{"head_dim": 64, "vocab_size": 8192, "rope_base": 10000.0, "bias": "none", "lr_head": 0.00323, "grad_clip": 0.5, "doc_mask": true}
MLP neurons of a small language model. Each row is named by its layer, matrix (gate and up: input weights) and neuron, and shows model dimensions 170-340. Each number is 500 + 25 x the weight over its row's rms, rounded and kept within 0 to 999. Numbers have three digits each. A neuron's up and down rows have the sign that makes its largest values positive.
A block is one neuron, or neurons of one layer that tend to fire together. After each block is what it responds to, as a language model described it from the Wikipedia text at the highest values.

L6.gate53:509525506517521471514514493470497549513460503495516527455509502485559468523493499537487433493479449509519474510472487508470510528473525473498481475486529480457516507544472468519438489516485504496519528503493524496544490479491510463470484487461497490527452505428551467467457557521552513463506507503525524530476524495538519519505498471491481513531449535510514487460521504514500497510507549516514483491462501483548518503471543528475487451492468503512545510510525507485542494495513491533495544508510514496513510472498
L6.up53:502493487501489509470514489522566477498535465465478520496483481526490428497493518526500536492468517487542481515479518482477476504480497520501489500515492538471531477500476514517480511479478519487488514505508447510481513502537486538500499510517476529492494500483493487501456494488512497509469511548531497498498492500501517525521470480466485519478517514512469512509482502516517505480520510491526511494501495467485464503458503533496527535479525483537505502484498519489489503510481507519495512523506483571530577475465
L6.gate108:498491474507496523470527477480489506483503514494476506481485467471498443510490496467457521488403516501511498514481471525467475495517511491478523488530545452524489522513505486477496518496498562520476468497515478497527473527488538527502517508518460499501506460550513495531498533479478549512473518480502499473476438518488547468498483439493498534472510492490466473523471525493482485482548508478538531499523487510517482512476483524468499496484481484512522510464505506532520481502460496539540543489472471475488540478492
L6.up108:500521512511515473495538499476492498486494579515481484498526472527535454477474527555466507486522498497486490490486479493494473507551529516490545509487506505491502456548514516473496515542455520502479496505478507476502525486436475511499493494475476470552513495519523482510480528502503495507478532504487503500489495523520508495520471473444512459549485524490472484502494482507501460468488506472524467456534512517481452514472499465507514504514475488510509513463546485493509477482473528494444458466468517547507521521491
L6.gate770:498496507498521524507489498501541487445468488492478491443491531481501460500458480469508466537520526487455512487507451492537485527489476446523516494484481498511491506485532486521521506486482509519520460533494479503517524465526468498474499562523482497502506433536463549484481505482493466464470515521487460516465420503516504517463500488470482538499494534503510546483529522489507501503518477482461439501528470489532469502541492465465485494527510524498512478471522489516506518518508513511516480510460459512479483479518
L6.up770:501525500481496535518499508483509471467499547520483531481505547489488479467492482506535486495537462505509446550494473527483505540510539488481484518524479492523586517510472525547497538552495475491477492503480500485529503573514488480464491495479512548525454461516523486474553514458517474454523507562499502474472487505523497478463467521533475500542504498497495484486487515469502496506536468472501499507489463582470467525504484534522501492512519498538533483492510507492487515483489484509485497494520517492524559484488
L6.gate882:520520504526534497496478501506522493507472507457525524508503478480467452531516488519508454511479494557520499487543464480505489490492461493529490517502517501526453464476427489504506524509490487488522513505498507526541524491487527483534490488495505499514476445504470434502540512458456491456488504511490463479528517497522509479498475479507502484501477486524514501467477521523507478489478512491546515477496521511507485496499482496547474493538498498529500475498490483497481531520493517469532475587515523500455511498495
L6.up882:503582503497471519495487503542524530477504525471472462462551485519531486520501513494494466501500479553433480482525473489498506511516512502512477518520484523491527516465502468487486521489476507550527505485510472504501495440494514476521469509530496491497462467516513503490493497476502490471495511453499505487479507540505506490496486468465460437475486545542492534535490487492500522491501530460515511465504458520491493512472489504558504521518473537513495498473518484494481522470511469488482536483486481512479498499494
Description: Quantity number starts. Numerals that begin a quantity or measurement, usually after a, the, $ or a parenthesis, as in a 55 kDa, up to 30 m, $35 million.

L7.gate312:501507515480514469532492552497528479466520516514535525489481492494551437502458517465440493573467467489496529499528526495481493482518452510517504493534497469493473552519520510493475490492537533503465444539517484487499476432475523532520480496496526504478491510506530502432460515494516550503466473512476440529503473507477475506519521496472514523457454516499503497500495520514494498492514514507471490542470509443558479521497534485497514523541509545512522510458501478520484543497527461523496497498517457469494476519479
L7.up312:497503512482514485558481519507461472488514534494504508458538537507504494516518498495501513563450501477503509495560528447551549494475527495502469484481496520507525491500532553484498505506480499548462476518528520475463480490501470491541486493501509487428483553532484461525499485468523500474514535462498465467530480464478481515474514497483502477552482514502465488518483510507509485504534511506501468505515527492457498503532503476503506492518506484514484516453509492473504493502471551516490549541466466497466472505436
L7.gate394:480489536534467499510492540488499539519481510494492495451518457451539476541460491513474488492516497468488508520460495503489534509543495507534472492458507486485522441489547476483502512497533499502450468543521525516472478502486532512523517530477512499478495522463508468470490486484535510512537515471485532554487514465512464529505529517526491497485559477495510463465462473491501506527490548501504450504477539427473428479503465481506477488496497526467512515489491503487471505465557491479516490487493518525487469529484
L7.up394:453532510490487476499510529534465455493465536475480498520497523494520495475514501517481434482472485507510505459532526526485543520497487473523492497458539526486513507512490496513511483478497562495482526531483496527505498475502489487468528518513457493514521518513516495494495465547500484504496522502518502474501468502512464519445497491488514508488530505490495507471488454495499478515518485475509538485487508534520501466486537517477501510527481499489544511488525497476503525495519501476504495518530508517480548533482
L7.gate458:499486496510482508507481510464439519514504534491524504496531496512525507487480438432554467558514504526491490536491493534477493559507500496455494476477499441471543545508459494510492501484494551516495500509452506494489531493488539454520522504485500504509537477489466449509443519507500500531488532536514461497509517500521477521493503507495476496543488447505485486509486503489534489503500529485528521522515529519534468458505473496520498487477497483496504549503518544493529494510464499491523531530483557490512473509475
L7.up458:519480501530492496500486504516486552501484507457517490514481471535439456486514489497478492492520513514498528482517521515515491491510452506443479500449508508525504492511507500532522463523477502548492463544502494506552496486535529440503499501517504461544470479443507509496506437498527494507519529500511475519513508465542498518502495533513483472502478530518511524491469508484524500528492493482500522522509501488531434477477491518494525519472488496510461555480517518520500494440457513495494477507525475511538517470511
L7.gate678:470554524513500509496499514520519519474506518480522452516493492498500499487472511509492519459518520454527484514447552508505509493525593526481506492484497480532520543509539482497487489510508516514490489507504511506493558481487493464459463537505508525501511514500501519494510546485486448511505531472534473510514507503430440496522505506531476577488500530492453509514510469449521506469517482503479523508510518464550525427499491511471516558513505508446470478532498510474485526490498518493489507552522497532501494501468
L7.up678:453461515510501525540485545469541491492502465507508487466521520522496528499515529481503505505499489471519512515491572483523480504524536471522502486535512479500512508525482485519491504544507440545513514500492531512490506499506511500534478505499501515478543544469521508464563508482484515486496493547525472510525465522482475491504470521519461477484545491494519480477460486494512484543549466492471499539489542489500526464483479517484487590503490514490490464533500535487518505521484474508499526527519514494491456479522
L7.gate916:526530474509480518502528498510489498502470542539522502453515479595494511482518486474548559547472509531491530503504488473478486540508508530509457433550479495481480462543482511507480470485500520503483491488486503523496474480514481523492458526473548487458500509531565500486475488508535496514510496513513485500515517559483506481507541498482513483504503561482473524534498489512465505468500538487528505513511470509529518522469513542485488476456500493451478473528495478549477483530515486490494469468531468486493528481530
L7.up916:530472500515509501508545524491507501497501548534506512505513503467490490451532503492481486524492475465497471514494464483510495488511447507435502532490498506483472452511509445523471547548527469495521486465496465476522456484455514497470513531522456463499513492494500514459484522496472479508502510507469501525478512520503534510494497525478491567497492499527554532477478513498515466448532503493498518548504506485517501501503528509516527530525501462519545493497531510471485560513514498497532476488516547496485499511487
L7.gate920:508477480459522498555489513494507499489492494478478510487470490486487469487467497560512490477484499453504473476462512495496474518508537522527498473514555518498526497527510491479524507483489507508476513468537496483502511454514489503532546524436509465551559524490483488490473516508478473464506529530502520498501498455519492557518460512488538491503446507541473453526538525481534540497496488516479486472509514479497449509448478525485484492502550527510472476458522532479454464488517485535492553501477503508492484551488
L7.up920:524500482491494504525488513475469502550512541454483486492535513481489450504499499511502472495476513478508460447475482506513529519511506530486509468521508511460497490511505530460499466533523515495456507493507495498515498511504516509522550542462515508527534490522495489521454490495474527494507541514507513525499506473544464546504439479507519504507467513538462456508499583467490508547449553502502497503487496462507520492486508495481503495480547480439475491472505482488476470490483480485487495494487512506518498512520
L7.gate1170:522504516517520475491514502501507514537484518454494489496524454492500480467442522464514489483485494471440484545456510544485486537533493522488472517538487490513463489491469536512524458507543468508494483522478501466432488492470557515504485502468513448488485510462525465496526465479473517473474522519506503499495531495509495481495491452504518566503510500533471467495435537515466490504548473475504517511514510485488508489487494474509502506534474557485450486475481483490503511472469499505467503463468493505448494488474
L7.up1170:480514499518481500515482494521489514494528487481521491522487448477468480506547461509562477490468503522495468507512476480510473503485454511453484504516456472533507510505490453502460504503492519495564486519507500458488477547469502531528448525512461469481531511469471475527525505560454551481445519492570475488578491524507472519481491493512519529546484519448522482545515487462470508523485482456517495518519482518493468477509486479550531510502491511482526488532491539496483522461489484512521497545499493508515459530504
L7.gate1255:511478533508524512500491526527502517466501506493475482491461532542494468475515439491515465513514488507513502470500504478494536509519533474461474503470512519520535485492435513542487503500468534492486451497508480434518506496474501520469512478475488477519506488507464506466510556500513476503466554516483490487494511473496494496521512518560524545429516489526502524506496514470532520499524511479505495505448519454538483498499538512506495494496509522465513480519489518519491488469537496528516463505494431505527495511533
L7.up1255:513489525519497488521524517526516510483518513490532520470518507468506507463473524494531480491489464515482442505508466515482504462504489493495470513495537534516451506450492509497487509473507543484537474473475472492545517518472514535494505519495498470511508556472485504473490490535543512492532531499522520499490489453481480484456491537517530523493485491458518468525520501494497538482477514464487511444516561453489474462483479515514519511459479482454619523502499517518490461528518519526550457483490556496518479491542
Description: Amounts before quantities. Tokens just before a numeric amount, mostly the dollar sign or leading digits in money figures (grossing $13.6 million, embezzling $2.3 million), plus weaker cases of to/of/for leading into a quantity or verb.

L2.gate106:514509512499513469489546501503511490532492492510518538487541499508537530544510506547503459458516492550502482512497466505532490483512530496489502513460513466533482486506493502491533451496555493519525484453517489484510526489498499551512512455467474543466504490460481507499516483478506479505513477501527483483506537484522468484505498500480505476495558500471471473490534511545489529537479503492536501497486515505523489527513486531486479507465497506490476491524497500483541525503503446501463508493490529465507469514479
L2.up106:503480505476535505496537501493519457526489536498494473510510498476492522528534519505508470538502487513490462442495503555503487496525507510520511500484470452515465465502509522475532510506518511519532468499514498521525525490499505510453510498474514475521489486492523476485526527476496506483502509521488505502530477466516457487504507523444533485456486496480454501507496501519489438495529478529501487491491484507508493495506509451478513483501460510479498524472537502471491498523472504531545504532512515528455477470469
L2.gate1279:451473509510468499482505483497501515492515506488523519519473500519509461500481464532530538456499501473489469508480449463502559480494497500505494546507505489561513509519486467465466505475528444496485542515511519491471508517492523536513501510496514508455500501525502511519509508493484512469464488463522514493489489485483467490456489489486489459460526474528443471511546483466471510512530481525496528493498553517490433545514505481511502508513490505539500492502513600542495491536521478517530482519521501504499466509527
L2.up1279:476495493547494473513509500511531561479513523499527485512474484493501498508504506501513514478501455512543505441474453521501502497488498517516507495443533531464488503499498524540500457521477483507502524464507505528471498517515500506552458529483554497462464516487482487485510489530509465491508471512522565499480497492501512513502531497487454498517498512469468465510527508532496494474507510518484499502504502541491495482519501543545552487494522508480508531528491478466480487552428545489508474554499486502475490496487
Description: Dollar sign before amounts. Fires mostly on the dollar sign opening a money amount in prose or tables, like $30 million, $2.3 million, $28 million; weaker on scattered word fragments (ve, top).

L6.gate104:483477527489496481500484505498514514510461468455463520489521515532476506493506514487523472491487603457513486497460472503504545488495502481488517493498512541511480480515518486504508491485516514514478482444507501501554458516500504446545539538540475508466477535497452484480500467526487468491502545520507516458499511521532517501532499494518512512476511498473509479541492499484495520524499476540445493479479520503481462502480507482483485498499564536497494476520525508521539516478543487516501502489518502516512508470482
L6.up104:492461504457491521460508454497533551499498467470529515498507527482520469510463518443504441498457569474489498511514493500463518494541496508541515497513521522508495491490502494509517496484513513502518512502524491482557499483493518501528509510504513518486504492483506505507545491546496489490472508505481516486463496523520509475480490488503523494520517507541531501519499488505458503475474499509538497505473524504536536503469519489515482460519484483542470522527534511479485508466474500500496498549497528516533471490480
L6.gate449:501451480531527450511452443511521518495482492482466533479545501549459512537487457451520500496501534475553511484491475499534505542543495467525479474485527495492476499473507504476494482487480544480499466504454508546517486516485476496522521476547490501505432467534503500515487514469490502491512534536515496487517451536476499539514531496513518543537526499513468478511470533445507524530501487559507531467486520520492511492532513484514510502541553512462516510510512484482557545536489506529552525448519521499528486498544
L6.up449:553493511552481510511496512507508523487512441494515481491467474509542510498486503484494521505502479449485473524506467513501496466499494509467502522489520494489533474507524473477542476509501507526515522490511538472495478543509447539527498518481481516512511512524526481508469492499479506515498505509521496510475510487490520485510541537516479522471441537536518505454489508486488541493500511518498518514508492466443469528490489484517498455516464536499521521535464486513477500509489500498495517461512492507485456507451
L6.gate721:516506498478456479482496451487512494503481470502497515480548485489459555524536492464492500490493505506476517518493500524494501492555460500485502450512535490533469486515512482468485461503516501501486494461523466491499478513499526501476530514510524484544450491528550493461466479477489502463489527515496517529477494528514532508532523457466538504531515510565491511492491520466500484543529454521492523541470517524520484472494537495529499503542470501464509500562480507450558515486490516490508494435491494490520517542472
L6.up721:489526510548491511498470484497533537479524442517492485492471505508529482491521520486499488503481511521470558512504492517489527465460448541540523490537488464507518482483479489513512529496492489476502495489435508509499442487489483441524496496494543511512495505495479496515494497490502527461511509515482512488510504496524509509507478496526504524531513473493503486495436506482529529517506491515486494510509503467496478471460516493491482501523488527437570511556516501403550531496541499474539505462510485449517528492486
L6.gate1310:526508466526482520478448488522474488506479540490519544532532471519477455470469477489496510487523542531559496479535494490515461535590469520526538511485489513463522510525534454489516465464507522533521492534502478466517481522522451497508498504524518543543476513509447509488517539551464517457521501469517500504506495528566510496484522483497487498520510521521519518511509530500486492511527488481513461487496521464483538515504472490512495503514523477471532510517523522482533504483513488477512501524466521474484478518454
L6.up1310:528518478472471495476472514485435514461503469498501474467515493491507498474519531509492482508486508500532488483508519469517476493480509512504521489529486518511545518486504491480465519468484476539467515484516487492525457482508550518496483526483530549518510473521509529534516501545426550519548476487511463448520475509493468480516481558459554467500464494478483543547498557517534491519543475512452492477560529481469509481474504526496483494543463515486513529521528516497480503463529477517488497491482506495475521524489
Description: List separators near end. Commas and "and"/"or" joining items in lists of three or more, especially just before the final item: "Tuberculosis, Epilepsy", "Scopas of Paros, and Timotheus", "soccer and rugby".